config = dict(
    rope_base=18900.0,
    grad_clip=2.0,
    schedule='wsd',
)
MLP neurons of a small language model. Each row is named by its layer, matrix (up: input weights) and neuron, and shows model dimensions 128-223. Each number is 128 + 32 x the weight over its row's rms, rounded and kept within 0 to 255. Numbers have three digits each.
After each neuron's rows, "fires on" lists the tokens most often at its 100 highest values on Wikipedia text that the model never trained on.

L3.up185:128122116139101129078103181138155124145136104141084150143123145126131135106145127152119167076174126105111088168127132111106078069132137088117185111183116066082104085117120142071141202165111128148137175151099213121118160158141107130178190111140165130141100129102093121168185091130122071200
fires on: "==", " ==", "===", " to", ":", " late"

L3.up1312:127103130119127047142135157130158096162110126193107105048135137156189056125132120117106101111164078155142124134083119147144078196102158158110125144127143118150164184100113132062071165145159129061108181132167175122195115097160121117086153155130173170091131183125142108092070137133122147144
fires on: " |", "n", "c", " 0", "t"

L3.up342:123071165138122141150157170129166130143123128187198110158127157144094070125112114132156117107133116127167146099112104091127099133088099117174122105137164121134136208169135165174161196165127101129232092171121153153080156120184097147097145139141060092122088140159133098167151091082151121123
fires on: ",", " who", " time", " not", " and"

L3.up144:160093131139157084092098076158109143178153157102151235146094134104165145141097154107114149077119186117114141155146160142145124120142141116136114105075170123094164128164156152110121109144194103124156067130144105070086126158163143077144139116155076090152047111103122089116113101037121083133
fires on: "%", " nearly", " found", " years"

L3.up615:125100092169127119073142117152181146135176136112200150120104162163122196100117114083154107177130122170131134144128181101156129151162078124075064120113143170117069183077144117086128089128082119146145149086118205123198109090124156134159124163170143118088142125148126156161068091150095140121
fires on: "m", " m", "-", " res", " V"

L3.up1233:118160134181144162140127133124105097105097163158101135140070107123126148150146115153108110104140053092135196121159163153160096171153042099043123140110169166143107160088166101179163173118189096117179205143090091097142144146099174075194155180095100092071073137113171151143141096130185086097
fires on: " |", ";", " also"

L3.up1053:050113151150131149059127148172127124162150122152124105094205143128128098120121120120160109129161135058081133141110103127104167127120178139151071160193098092155154168101116188123053142186111077139166154166140080096118122116157109158121136124113132154148104169153155141121163132098184197161
fires on: ",", " votes", "),", " Apps"

L3.up1374:078106143089063087117130136108184155129137141140188150083045081181079112143095141142105094108098115148156081116111138107152121087092118120102137138007142122185104150151064119163105118101116163109081129100147170108101095092106126028158105140114119167132159128135049114132137107085088120160
fires on: "-", "s", "ass", "y", "ay", " Ass"

L3.up697:108158139146127137170190105136127120157126100132154133124137148119123086115083139107118126123067144181112115179109136122122139131161095120133140159084097086131139096152127148175127152121097143091103195135154075077091163146137103100101164129071115147115090060161090141137145099112144132151
fires on: " of", "rom", "im"

L3.up1395:138115124110110206065135136183106143169088119103147173172103139089112102136139112144072123131155116051125139087118173136169118113123159054106114135136148180144146143112141147104173186134158148192183177123114147142131128169126112151133165162098172129119114071141100179081127104118114119140
fires on: "-", "–", "sc", "ip", "c", "asc"

L3.up735:154105108073091108159104106119123133086140106179150153107142073126122113116195115131112082080091122156104119129224134123085096176157124145137164156176119161062131093138110107157146084110119140144100130149142141156127141066054183109175114133169156168086104095127202142108143141157140169124
fires on: ".", "|", ")", ";", " ="

L3.up698:164126169121114137088148174020117097062121104077070128107147117138111145163128181136115139149109088140142164114189145092155167117152170125114123111122126126152102115112078128154173115217099191110184121134124191126147138090092113095134078105086141190079163110154192173159123109110149127108
fires on: ",", " |", ".", "ers"

L3.up1138:159073137134086115120158164153112140150168119173134135131111105135169118095121126113118090191140142169053124133106132186066152128107093146057164155159088122120077176123118096160116111148144144200133055139171068081186106144082177141115147134126133111087152145083127109100116125061097171214
fires on: " to", " At", ":", " at"

L3.up1449:112146042116165131185121110100167156139123128095142119147117096172131074144157149195108120163114132049180118127102139080118219146144163089072167144147066147115073143153148141140151120064114139119135078124133137151111109132123155099136155089080132098106117137164136113102082087176092093142
fires on: " |", " from", "1", ":", "-"

L3.up825:107133166092124130041177221169116090068174063181071111125130101116127122097094123119141108158079068138113126090106073139104134129169188159121089091129160137173126145136086165118088095154155125118089101137128163121106112062093161117164162123140142111091108104138099144042141104156133081123
fires on: " of", "it", "y", " largest", " from", " large"

L3.up1172:235123166123125166118071078143105165197144119124177105125140158080118131143163159182171134164138169146121164151165112139148105151096094147127135116143101098176152122202055076124066139110177115073119125137142189196100111131116126111099139158127120124116116103161070151168124128117149118077
fires on: " |", " to", " 18", "ho"

L3.up1255:119124090077108144123119157123137107119134135059106146149103150202163140179118114140138120112040143091075194140153111136181135154186116119089101151117155170217162153097088073110160125210163118136106125156153117095130194096057065074101179114115092144152116080177132112149189158091083113200
fires on: " |", " were", " or", " and", " for"

L3.up490:110135102077108144175093116119197109118124097080147144185176126155141083132157134053140117120122120170117112084086122091133102113075130119117090059096151094111097176117135139092107163172121095198128109162137194169054097158200126112113107126127171105138199079115145123118188082107151108170
fires on: " for", " to", "=", ":", " law", "for"

L3.up776:158069155099122103178171146125126128141101196120163137160162106195104128179102120079094098076179100124100164138095126098169133121146079129093221130118173107113117125070111147092105121112117141144138184158146126136124115135136077134134157090131129149132117126113134090171128176105131140153
fires on: " to", "–", " Ref", " |"

L3.up1292:170130131173132086079127181129113125073157150188123101153126105123120165107159175140117162175165150139134043155188080078082149131163119159169155124105163162109180138173159150067165117059136119156150126120133130109141075197107111156167190075134207121112094127184154087143156159069131170115
fires on: " has", "'t", " not", "-", " have"

L3.up1002:172185069147129120127106166062110101158053094116157143132127134190123126149115137096107131174136118145108128093105096144147114147074101162146098133148120078176178136150134090066135135123143117152133101120113141146135119202138154132170178085115146131140098097153120075123144112140159039114
fires on: "-", "it", "iet"

L3.up593:073177097134123127148116116117097099133128127079102163139123107117145167118118186078114068101067147152126165124122147137114118102102127133133098159100058163148088195135078155139165174150115140109118128122173151154096135165164110127109146117146044170154124170079162138111145185108139108147
fires on: "-"

L3.up118:115160095178151120153127117135129131114086127126149076168181118141167128148116197112119132131089148075149122129118110180191060132090118085138092078087184138135119120163106113156131076169159079129134131107143147141159144127123086084110171117107112139108118102151105111101098152127125115099
fires on: "/", ";", ":", " election"

L3.up244:105111155101105142152197115142136120134144098103127099172109080131118106173119135178083136130125142050098090160126127100119157124171128144089136097173165120086126154132126146151159129091160217207071104137141141175103129107142161111176084102103116165149149186118147134111144151140066137133
fires on: "-", " P", " of", " C", " Con", " X"

L3.up666:137120137119118120110186129086135157200132176107099152155105180165214179146121173154103122141153157076097119155149115125089093117164107116103125106115121125098084092136117135101140219084144125153120121153128133058060168094102134136100122133091156107070097139152112088132188168165087099178
fires on: " At", " A", " No", " We", " Reg", " She"

L3.up426:165110163087145123118104137151125131115139126194081092170161066165102147134131166167143099103120119156113157093077096103126161095091169054135188155151178090125147124131105138128110141173111128110183153183104125012149142173132137076137130113145170142040091099136097108115141176106144125138
fires on: " |", " state", "–"

L3.up986:149155175101138112105110123142145124097138085133103117123171127191205144144114091098147159104124167099108140171117108141145131156122164121141108130107102096084068150087129063148159159103090119096129131080169162130170081133125146089139140154152144016089096223071131174127130138110121103109
fires on: "==", "-", ":", "ft", "==="

L3.up399:130078157086070138090160134148182057168054154127144113133140123150130171161195100118119087078117141164119146074120079119150133099083134133129140124143121115135134143100138109096085197140082101135131142106096132150139149092086109160107086140182191195135182097153183085136069161134128104154
fires on: "N", " I", " A", " O", " to", "n"

L3.up1485:139193082121128128099202163136135124143034120074137056121170124130092146100108115094145169121134069101141169099117088129127143158138152162094107095134071110108168176141120134131144128136128139128142079180127087111088115194064155170166109069107143125163096095127128059156083121166130110113
fires on: ")", "\n ", "it", " he", " time", " than"

L3.up1355:178113084079125196172086129071173149081162121134137118066168153156156120157041143129150118155088090157158187149152076096140116129113118194112172137104179136146063168152085136131073118137122154136173128177147145105125106129130164110075175125100200104164152150149093110176137115116152123122
fires on: " |", "D", "C", " who", "J", " +"

L3.up1481:044133200073069171187153164115144096136100114086156040143179197146129130139108112149125147040060129112157135168081142147127119126140132118152139134100127145168081130137104182137118174133107135154147194117114160131095187126143118086052157138161125097139132148112170110159079170161100112137
fires on: "-", "/", "ig", "end", "0", "1"

L3.up330:142125115148146122118116147173105143147123121152137107144142171140164046115159147126149144140147162128079113170154082145114098120126118134155129147135161117074105116105142144112171104108038080147092152129118119186124186117140080164127220131118087109133097107153101228077137127172142104161
fires on: " W", "|", " season", " |", " November"

L3.up556:157088124095080152137069102078107131115138169111147160095156170154156084136143102151104127186135162173137116169171128088130123070121187170139098147160116089111158105084157095099112133129071109101122119133130191125141094151148078122107192156163125142139105134141110128109092118132134099178
fires on: " |", " 18", " age", " •"

L3.up798:132085150142160072096147112143196107107176080092147129183108134115109110105140163124131130110137128133172116149168079110117110163136187158136087097080148124070135163125174132123084094098115132157131070106082129144089113196188095158104130102138087127104098165106086021128179129155114164211
fires on: " to", "-", " I", "pl", " Pld"

L3.up159:121145085134102096101144130151127109184083140150158152092146119155103074104112170158115142104104139079172151134125141133106104152122137154142064136103137152145102099149076154113123104153144106154046150080148085185126124098182131116090143154132088076136050053097118147135146187093199136172
fires on: " of", ":", " -", " de", " did"

L3.up439:196082095127117160127123176130160148124112093097173152119123116116128166155165106157173109094142160165120110178109141137101199105129079132023091062151101144097108090177095152186147115162142090099140149165159134173104142116192096106078102157146136142139123143131116120156115184086148138145
fires on: " of", " in", " to", " $", ":"

L3.up456:117094184178135061116139147124162202148160137144104149155143182122147129099149109160112104179117204117152086089148173119049123133081158140149104100133098141139111155149067099052084100130154136133108129042089170084173151112131124127119119100110180123133168098096152153124118134092160100085
fires on: "\n", " by", ":", " median"

L3.up617:110116108148175150138138190160100107119143126086147174133154130121149083098182081169115141157093093122099123081166134105104120104132096123149185130181097129058069165148154204128170158158130143120083123135082128181174166107085105154133136139170165116208132140157129164069104176186193133103
fires on: " as", " =", "ar", "ro", "u", "in"

L3.up1319:197133126130120133139143120120085186123166107105121132112140139141147147175068120138156103143134066131090153140121105108156137199109126084139132141127156120140128171166116165175125143093038051093124128135132109156138141146088186109109153080170105125128114132177182071155108134102142116130
fires on: ",", " medal", "S"

L3.up954:140168142160133163150127146119122215124074149126096077159129100177059101180156132114074112162152167180097145113150117088107089096127189123073123160150078114101156118159070162136148153203092183089166136177126134120087157115122041108168113142119138146123092170142124164170150134186113113199
fires on: " |", ".", " named", " located", " Ch"

L3.up1210:154101115055123149077134169092123139147115111185127128126121049131102098116140112108148106127123129154084156118120147135150187188144148161135071131118069104119113137088074092140120165135137126146112132150152127163172114132106142183092135088111151147066161147146163154080147146157111155097
fires on: ",", ";", ":", ".", ",\"", "),"

L3.up387:090128117163136087172106129159074133094209176169103039149142128169107122068097100156104110081079138111148070126142114090099147174094125078123110129138116149187136140108123151136156086195101110114098046108151119094135148117100132205056182173156197157153148131084177089123099142098100066167
fires on: "\n", " age", " for", "h", " South", " of"

L3.up1251:112133124119118120098074109124128156111150093153117144124154129134170140139120114090162130161118135095150218168163118226113139143139113142098121081114120094148157110184105074138076116190189167156074061146071150134167142109129116178134099147158116110128114147224179122092177128120073138125
fires on: "\n ", " public", " Public", " rel", " in", " Total"

L3.up635:180093153085175124098155106160149107124126210130114110120129079122139195148064152089102136118158117105118108137091126116122137105115114064178162160108109130072184135153086108037132090067148092144113138168223110146135092166129123045080156117159158184132126162173112186100137132101136202104
fires on: ":", " |", " was", ")", " $", "|"

L3.up873:084104176177172141121122079152116170116117092189166127118143121108124095079117107080149148122126124114096174145135122176082127149172088134076126132157083165110053146131191180156172129177070119144133155113162168183157145082063083117093176128152141134139193133132154094032175060111196126105
fires on: " (", " //", "_{"

L3.up1414:158143121070119143111156130141112088112142075086138150143154100149109125138174110142091128091097152132156156145158137172135168200119192148061148161149059114119106128158099144134128105139124114085160206155178169150147186086098115158104133120153140122063117095134159143083116151130103170117
fires on: " |", "v", "og", " of", " (−"

L3.up255:126039119127109140126168120117123139083194156109111139133145132178130145178116133097129126155080104097137143133183190141139117136089114076068169107169235158135090104109071060133117084108158123136062123166171174135070082154137204132114128112096160117097115121133120104076119072124137127098
fires on: " |", " (", "\n"

L3.up492:158166159102094144122102120154102132201121097128024140141083166153099163145154173109126165148169117099105132063146099133113127143213111170112123078106070143136087107129100150129143163129125102157137074066157086188108103085192112140138114117136095090066137149173073143062146095118117089076
fires on: "-"

L3.up649:115104137105111106172153117155137128072143055105123130075167125084146118188152140126109110099118135112184093117117014150065142153103125136109080148115117126106088151124106070138138069146133120130110084118123152142154116144099118099135141137181123107132151163204141150092072186121120140161
fires on: " of", " and", " or", "end", " Indian", " from"

L3.up1401:148086136059190131110113089099126102198122114152168081210105143149101089133197077108153129143138136119203121169106101136091126136151123106132112055157156154144126119124152099077129092128138094120137149115145076114075145160119138107124127086095086118116076196150086124135083158105189128103
fires on: " he", " who", "'", " player", " People", " someone"

L3.up1440:072096141101121173083115099174169110135108150100148135102124161117123152187161088134137136055168095153153170119174163170095111155133169083143111164182137205105149160131078169129073197165159084087133145113117116125151130137115097169139106124090158083136164176095127138145187120073164178073
fires on: "==", "====", "-", "===", " GF", " SD"

L3.up442:155099132114151167121098132172128157082139100150111134100079150100073103171141125094080070140201078135152100129114125134180124139108128174164151149138160130165165153148130131187151210101150135097088188077163177079115123108088122143129163174104100160176168104109202119161142144152099162085
fires on: " following", "p", " does", "ac", " did", "History"

L3.up99:098153111116162140132095168102172129175138121138120113164154073129122080129143104130115075124119168052135097145154121161154073147147058155157137114148121104131159182157156186134173142152151091078121105095092170164127110122115081187136138184099112137161096101097101152109148158106133091138
fires on: "f", " just", "apo", " also", "F", "er"

L3.up246:161176167167136148122088132150131195139149117085096104136172093150106117145099082076143105080096143140114121154150171195117164119129125127135153120125100205095141112109082130106122133130138127091133158152169099127089108119137176143058117094107143106121133103124138154110188142171053168106
fires on: "-", " of", " |", "b", "ua", "um"

L3.up200:156138143105176137109125116146135085161170125136134126133101141081096116157150114105104162157074103142081123168135151132174108080194160148066165111164116107096140087161082132142126131108117155091139094101130111099112178178064131168126063072110188140157112101186142137164138124144051136096
fires on: ".", "!", "$"

L3.up513:102146088143155156163162157130149137102134177131128203112117147098118150121189101155153117176119090148161107081127127076063079145083047109083104117108177150128161130087122174195088166136151025091137196120163140117117141150100130113101113169142110129096127102102200120090076132140112100143
fires on: "\n", " to", " under", " all", " a"

L3.up1495:135167206131172142144100149159113131145104090123094168194141111056146198102153113114117143111107141097158102064156176101082118084151114135116176140113135114161168146131142094171173143100136155156075117106099144151136156096079095142106164170085134138078109095130075167093121190162139109143
fires on: "-", "ic", "it", "ap", "–", "at"

L3.up498:112088095169131118093198098118152139148127075120150148126090093148131136114082177140211110098164106085170156108079159130115123156083148169142062154168111083145170148085129180145151161144153055109194163144097141154157136116122097084142139129197156128121141110200136166164097192106121130161
fires on: ","

L3.up582:122109086085174124164107068153124099071157168165103124150074138165116131135129085144082122153070151188098141125130102128136154063160135144101126132167136100109074115237130171078148119182113081130148116161112087122094072161124133162167132056159080094129122114138137112123115171044144136120
fires on: ")", "}", "'"

L3.up1035:132122104181140106092107167149199151109139158086173126122065114148098158141078135089077115081133175110062224100172111164138104108114136104119163131134141137134135113111157165095129119085100139150206196032192112138119085151111105126099122141110158140120200185058121110099103107138138174108
fires on: " I", " (", " Pos"

L3.up1081:178090094088109101085122104117115114121083140152124157140098127175137103148086088123121160103151095121186145161086047074125149161117166146116103121142087081146098167110133088146152145105135142104136101121147112124118098102121161145112123114122129133167131113112148115143096110137122121114
fires on: " which", ";", " It", " it", " He"

L3.up1007:064176078174081120093126096213118155131109107083094155143120109102153137146117119093126143185101145107107106096094130148154062120182129173111159159130118123161105132139109097081163077152138128155174127108147098125083146178128147146070157147122186115112133119153163088110137156156135082092
fires on: "-", "am", "i", "m", " ph"

L3.up1006:081098149056163113130178146165146154188068121133102042103145129132186147127165175111134160173177189117134122112160114156155100108183201123133169113124149121126175160098063106091145095112173163089128146150098112119130098081120127113135178131123122126126115160125120126148182157176154113093
fires on: " is", " a", "-", "ic", " which", " A"

L3.up470:173108152149145159110136193130135108133146125136110161138085041123082141138077147123156133160134089139144124127134131108147083116095152101044121174143130115095181134122109114154119130156103112151142077101144153204130072124163112069074164177114176131114146086106089134142103118179137177114
fires on: " of", " after", "ap", " 2026", " took", " 2016"

L3.up614:200121125130134160149126111170155153073071160135159139171090059179134094137165130138115112142152130089180134136132139105155094106133178131154165092116140129130120148200097157136092167190200098143076149141079057144104125166101060107108099150127095105105105085176122157150154173125142155165
fires on: "%", ")", " females", " males", " there"

L3.up1416:154154104120134112193202108133143132099101127194130144109093073131132115113110146118101089144101127141169136137082150147154078179132147160123104111168152164119147154135072182070155116070128144141163155143148055099121068167094115132190140103101117142116129102112145088064121130127148133071
fires on: " |", " University", " of", ":", " State"

L3.up1277:198113123156159115128075099155142096147118129060148163149202151124152194133116124109124136130076171126197123125109129122134121144108072113088155144082095123148145159169094116158104115134163116194153124121120155089066060101167161173110158112170112093124191037110100163172116118108105113099
fires on: " |", ":", ";", " Platinum", "=="

L3.up1016:093167091062167147115149129108085092078176134102069190127148116078159118157141169103118158123159046090109150127147113147079157095122091162204166131149090136100136152114069118045110098179159175086211152107138139178137147137144109140077135152146131170152161155077092151122152163167130132087
fires on: "-", " up", " there"

L3.up714:139079139170171152101152187131101147107225101137101150140177180106073153112078096075119032165117132118110113144168144112095143153127127125124108154118094138102134152143166124131167083141140113125046075109130099084123122152058115126085101139105163147104111157142132062117075176139093117136
fires on: " (", "\n"

L3.up435:135098115152126136110167124188130136211100159100165097125103159133137099073125118113077095124076096181197163110134138164111146136173152176147155135105141100113105135135150125141167123162133111081030101153079164081125131084135081105121098169112105173028064131143082092158098132099122124192
fires on: " character", " medal", " Racing", " Team", "b"

L3.up879:168179110131144096143088135114083135149108085162176180074106081141175111143132241142147072154139127119123116130132150111192113121084173138147138148135097091088138175153087107152129119111117112159141140123147071199074115177125107146122167170177120108156096165194139074103103176162158126115
fires on: "\"", ":", ".", "”"

L3.up915:111120125132071126105196128131104098127201107075098124116124148160141055070123128154120133132144140163101162150043147157108179144075169124122139039165095103099102120145081140112100081130158088195106085089077122128145132108165121105167103124101136094115103099133116098138174164087093121148
fires on: "'s", " of", ":"

L3.up827:140162099129130173127137067150174060076139187055111144125216116131105171155151085095169134124142064111128096208101170120174156175121125100183152133089137130155116147094180088113154144134145080125125177070139145121170205137056137145133139119158143141095136157191145125137054182151204122125
fires on: ";", " were", "E", " |", " or"

L3.up49:106153155114098116100132128140133109094203149118125104153202130080119067076147102129113105129118146104063114097108134117190138128085162119160142085174105181159098113148144182120126121161169150072091106122072150136151121148148061101189140101159143120126112136099092098117081081161168123187
fires on: " data", " information", " population", " time", " rain", " weather"

L3.up322:192085093082157133082143159180148145145121145178182105175147149083044159169178113107149113099157081089178130131134146147087061148159169169092114135117145113134204110084112115084121120140066143102068194076103148137124122131111140095117105166127236146138160100154123120132069109097119119179
fires on: ";", " place", " born", "==", " Pld"

L3.up398:146123159123191135140081141159131114131106055173121127145113132134125138156182122143114151149117105105140194133179116109105112104135164155083102109093163034083128147164168128128056137110119135116157128099143118110047113151146089182108140094137086163140104154123090172150150150118160148104
fires on: "==", "\"", "==="

L3.up416:129108118124069100193086168108208188109105093167117135132130194149164144144153153147134154141149120141143109133171156161168134174118150091127150082101086118130148123151129102057103152105123138140079074113151134155120120111069158117057188125094132125111104194132062153118072125118158129078
fires on: " |", ";", "iber"

L3.up207:132113120213120134118148134163119102121093083142163077206178078109112083120126115096110088119148135141146118157137169146143137145152144115107148127096140109159074179118134136096156079134045121168117110090118151091105231141138133126081113074147110142134121105145153128062137182148134188165
fires on: " of", ":", " ESPN", " football", " |", " Network"

L3.up744:131116084049145094137119131165217100088139088146121153093084119157148144174142159125059087116131141151203111093085145103108121146136119127132131128147147211183139158103109090126104105130139113157174112132135091119138118108120129147103132148154098143121155141165101062113123093100124169067
fires on: " of", " bl", " from", " left", ":"

L3.up923:158133125156125133141169179136127134129201124114128136137127099096130126114166098109146128158136181113175104159143084151096178084117163122068134078129136076173127110096134160114118159101214106134127176165073144115119153103155101039144117169129161147075150117142129129069114164206137115106
fires on: " that", " of", " about", " to", " zone"

L3.up370:110093149123108138156118101124216149090080191129122109106098086112111123107101078168171130156147077095163114160142164088067090153125181144158082129118166108119107101098120108101169131169242169148122140079155121100155135132108090147151156136121166099133073130127144174162113162123117119187
fires on: " -", ",", " –", " et"

L3.up491:143098121130052175135121163123111179162112136096128118174150088104171107165132122081166149127107095171125103150139079077160123129124120079141080044146128063151058173173084125161088072104132103159115073078111111139182147106132172186124176150134148113133142118090140126096060143156115182136
fires on: "-", ";", " He", "He", " he"

L3.up412:162121089146109179195134147165188120176088179146120119121088148154100174142124172139093155158116124087113171104147087164102135148058118175120144100161188139158128128100058102169172129125112120137155077170142140111094176087146105166055174186134151122154082076145088134136127126126195108115
fires on: ";", " and", " Goals", " were", " +", " or"

L3.up1433:119130142136145132125121152170086139167109147140122110111098072166175158191143150085097101155076117098091077115095106147128183182120095157111154093178115164109057193140112131176137108142112106136057195200169125135168122151036133077130082118119208146048178113093156089111070161147089137086
fires on: "\n", ".", "r", ")."

L3.up1502:113092127166080110114106140111109098169103131201174111111148134143120118127099126104106086162087131072153108089154092090168170133114171128132160108096054191164078131129170111137105167136176159188126129106169128114132139197149167090104123185154133090085031130105156080151108121077148150129
fires on: " al", " Al", " end", " age"

L3.up1326:133076157125120060083110105210071191135160041173238080121175119125105049128153139135137111139089104180117120139108103162107178171135123129064083098187130159124064174146137143172131115134100125174113085122158064100131123159115140173093172083039113060138173135177133094104168113148097152168
fires on: " |", ".", "|", " v", ").", " two"

L3.up699:110117095127148108166142132089081130068152128084149158132102145081136204088176152168093077155086141161087170139106118151077074136141138106099134123069111122166127146133165138215099085162147108136128095087164142194123094139119089172094152059116095138114149161141114131177108152115120087099
fires on: "\n", ".", ","

L3.up438:091094155119093060131115123130138102114160127157122223147112110087110112135091174133109100136144124108117118105130075123123098131126190048112166123112148070109155085135144093109091113086125182134117136132139117137095111163124125167210172102123112157109033213074135160136130053155113135126
fires on: "==", " mm", " ==", "2"

L3.up1101:105169071129144142124093172114158157131154126106134146120094162156113143147145143153106206142125174110114190156131097062130122115174092160062124160141158053137083129134129154144072051121097150095128110184127096118076109095123115099179147140156138094061202114167106139146116099102091121145
fires on: " (", ")", "%", ",", " from", " those"

L3.up74:135155168177060095090159115121097142122128130164157136119139091111104097142153084096126151139090149104110152174137126161178122070149179056150087134099048109131146161128129175086159104119101148123094179114144081134126162150105136199124103110106126106106135139098183099155072072143109132150
fires on: ".", " Pre", " at", " Pro", "ap"

L3.up685:088090098095100143148137174191113125147022103158087172130173080102182168123161103067079113153111169112132074130105111130134077068099116118150173106090126138161116123191166117117067147116105136130138138164139201103155209145132151128152111172124152185131169108121092173120139152145129120167
fires on: " of", "==", " =", ":", " magazine", " in"

L3.up315:108156079115140053178145102097115138092135155114123165168125132132165073122171134126124116129114181119150068169088205112061125113115150137077164167087121145148092148155142170125136110151117065187132102163118146157164110207145152100110170115164134127108155114178116129125109097129104114157
fires on: "'", ".", " Ke", "mb"

L3.up1218:079102135109084121126116080172175184088159107151144151095131165165125138057170090102112079129086115070119132109100146085187135121158122105194178099103152135111122095129113115141126172125118157110148119175157214103147112208108134115129124118101162135129123126220119123169092163152146127162
fires on: "\n"

L3.up700:141069142095164072100093091112148177078157092138162089114216120109163098094092106148145109107131120134097156144132162153087099071166117137087121142044139106124072117191099092103151087174133151074110115166108121134146149219081112086087145131120204059154121129127123114091194118129148207154
fires on: "\n", " her", "rey", "ie"

L3.up27:132199147069131164137113166142140108166082171136062129168148093117113112128172129141193146086113069149135151050109080150099146145182109139139181103140158161149120125100110050092138148162148171167161151149175142144148107080095119176162058108095160104151153118081104112102181176122150123129
fires on: "-", " time", " where"

L3.up1397:210121127115132140114207158077179107124133114136144095123132150121075089129136128060129148172152154103163072137089198206082120080125109103138154171156105149106164179173132181137118198109108104070099105061128158139137113093129127121146134175138089084141100144150109168082146126115103127126
fires on: "ac", " more", " very", " ac", " less", " not"

L3.up1513:161104183165121090202163125148136158148066167079124065182123094116112096126095100078136113072136185159139169158128111109105125168140153131110145080208135147141161108103103139153156097166092129107136144078101124065107154093115146147167107133168188162098108178151122154127104153130129153148
fires on: ".", "0", " females", "nian", "6", " Average"